MLP neurons of a small language model. Each row is named by its layer, matrix (up: input weights) and neuron, and shows model dimensions 128-383. Each number is 500 + 50 x the weight over its row's rms, rounded and kept within 0 to 999. Numbers have three digits each.
After each neuron's rows, "fires on" lists the tokens most often at its 100 highest values on Wikipedia text that the model never trained on. A number after a token or word is its count.

L4.up2413:532453499402611538532516471575510531528504454504412415574524399514431469473574569573516523501534406519433505450430534505536489607496547546466457542444493429508488439538476449515511572420480528506501327512497535478557536500576486403511503424572582507385560458542519492559534506468504504406519577509494484468404459550506466527478543552498381431549458513529472447463520421515505513566483574567465468505552463452644595520471552471450614531610612602492476402540544463526581561457467496406492570504416459463446536510498536469465376425477509521442452544511473535609488503514582532501545488502439563481489522471416459583448516460518493479530459418538516565432596478546578581464489479549508495433453506521512552518470455509472521432460510466494493603520479499514506448465579453
fires on: " |" 32, " " 14, "st" 10, "'" 6, ";" 5

L4.up1924:487438504394533487526405526552481518559517455540523499480551427422478489454455517491539498481577540550503492555518496479527514535451583433450495499416479550538523452520463564450401501547399583455593507518485491540453464493475607494562597597415481566493508429589582462587456471569521443557497461530547539424435463564564459591460538469497532611519479490477514385471467540470483530490514433486467509419455519485540459546418455519519549461596536447531518550445487534497461489487535504584508455499574525470457515480559524497482430442499469543487468515652509464501545496574493498474572538520563466523510534488555472522503448448461517538547529408589475417500490449611530672438525480488613512420569443511460465427442492502422532486412480615508480601496567497476444488530545534
fires on: " of" 29, "," 21, "9" 14, " " 6, " an" 5

L4.up2335:552487470478456531501487324475563487432561463556489497499465481425474442498569497469461463418502451432441594448406442495445496511418498527592563494469511579608513512477596539515458461553514498492562484487520505553442429570526510512511412517545454507485451489461535549495530520447525518486483482477419398598486632479463488382479488478406502436519414524542409476503507498457531504477504493426494402580583478480535463510416501490407524537587476514513503556425460478620520483531482578502429544450425443542472475488406511468560453486519492566555519592494482491526556450537376434486582457500498505622456473498416500510465522470544609518383452583554510450453534605493524504495496448440492469479488476461547427543482492493546485531505633484519513479551465557518416559557507559
fires on: " to" 31, " of" 10, " from" 7, "0" 4, "ri" 4, " on" 4

L4.up220:510470503505515449505458487492443457524579527447487498419540418528537548548459423500537540516383489411460489550515502466535451460557379552472571525534501544456470448505508538496513470506413457447501449493500536567438454508551523442473514493528399496499493492472537529453634430442488487438416496442596525485506516531568524440540457554407402577509542568485497509532545574491542463512503533480462512408512523552501460503459442481538495561519495475559502444489517467536560633531525577536439547545516527527551502595551466489511525434553517509434478504519576497627518560472527458501529585393484414443502511509490438582533551516383469484542532528397591426433527428557622456515526422543493477545548507512452562561420513469529543420539603469534465461454515435479507426479619580
fires on: ":" 29, " of" 9, ";" 7, "):" 6, " his" 6

L4.up570:492498373529596554513511385427456544495486467520510494450494626419472430514431475560519464407547579541556544553438460479551533570483556466473585462410530480419464424480451530475505525483499498515494531479521571501611529475483553524547585348513648549443505515445449427499438444465532494577465467433495420465450576564552538451534428389470452500501413556461466513415470502532567479443555503490509471459444490483452528431459536414459495476505543479511422465537578451501529499556487517635463544492504570466555399563462521482570530427458538548527474497576463366435458367493538477417491552583482472467531539527470504585455502467462533418555472567467412492549486594548481551399527299460521506501515512564560516419416457621483465401512473556576382486535499508484434431573515460
fires on: "." 37, "," 31, " " 10, " of" 6

L4.up423:454570488417488459577500612521570359549610544464447469536462538477423513533483461495517448474504450365482552431405500458463501493502549462492535430413411505591568497468484513446442438465523536528385504546484511550491515460473481468479493518653464520398557487454516522515532502589445457595484508460549530447544480588513501477479449553468507543362491514598473489517571538513446523548520459406502424520531414559541516469476438475544426538508544473434464451560499514507510457423543509479515509615431458566482502524408525467495549420614648524487496486523588540442490576453582483512621515514404574528536458527554464480442517510480542605490540475421493489464484417560552507484556521534446462435540522620473492514557487558493563510432556512424530531477524580541535543571587469
fires on: " |" 43, "." 15, " to" 11, " " 8, " and" 5, ";" 5

L4.up980:477437574538449475548508522503503458471495635534431397451442490537574501485520487482476431452559494516472406474495507450533520472484431437460480522461549580492537527596571551372521518449530593483495415519537524550480470482485563564476477432482483502491495516460604484478557546561539494509474457455592506496464430564489534424412429496446466460411523467480509457477497553474479593454463500524465526444456429512535431434455416504459455468637481563573502532433437471585464405439576545472458576551543518554414509538491433494416576473531488442608497478364633458462553485521494559534550494513479542529442508430526527401455478431448437484484492510452635474503501455321492512489536489510472391567632534502507535458482427516497514445540443524431481476477570538339490533504539509
fires on: " |" 27, " as" 16, "." 14, ";" 8, "\n\n" 5, "," 5

L4.up2465:496550538401511474462510550486552478522489486467507470527575471495490536477513447537640497505578500529490489520580461517526416449440527561434600420477521513509461460447579547566413431514577506398497420561514554459438485455544584435569470596466479537493495548515492487434496556583599484543531480527533442366590432455560491479466550494534576453580477549456570446452626553534531518576530472469505508459457569458566473655494547507485426516552487432428520505473599542541579482470495508588502556647434402595510463513432496474537508480357445439510484445545544556474493426529536450473476467573578528537604446514598650541524483417466547503580473518491508533492516517438538446483524521512493463458468568528476449509424497438613509525563477634592496505491533420443523466493503482
fires on: ";" 21, "," 18, " and" 12, " the" 9, "-" 6, " an" 4

L4.up344:499431602574522540476498437536483557488525495487473536506527470441410522516503543479491530570475509497413510431464489408528531593466497545423464449444450532505473446510403503484522578452446546484520513506496546503441495442487506584499576399541503490444354513407544478442556404526548423499485430423541474418522560516493481526435586461492482483477459499460495497414516463444466463470548425535503524467542578505478535464480504588353556483533484463479532429496569489441505558506378483456504529558428409519508518512530549524544514494486529462516515590528523547498400476528569518510531420395585504512344419516466497476566462472446475460491450496567580459485490456536561545486524498440398525444483519522473634527486502448552413387516440457506465557538498524418537490489524575
fires on: " |" 44, "st" 19, "," 5, "th" 4

L4.up543:478466489488525441514504492460483510594479493429559538524486473545414461520619392516451508445519510507559530437503583457504483576489454498556515501482536513491546466544545537439450444459529441467470539505499566488525500591535449473535483545445483482567516388498483483455513512438494389449500414476454494509440508549472455482531434508513468484420534552501496558509569579565531573515532512502501503420480527483588464431509625526487490504570417526512473462402530545617659439538518465487487467572627502461395524517478506466631486464478527542448576558496527474496516560582511482540525492450443499553518529538407465446469471485420534453453439494512544417480509406492548530534561482472509582468510448452500542527441532565544489500489567540560536516542444487494414514417537680
fires on: " of" 40, "ing" 27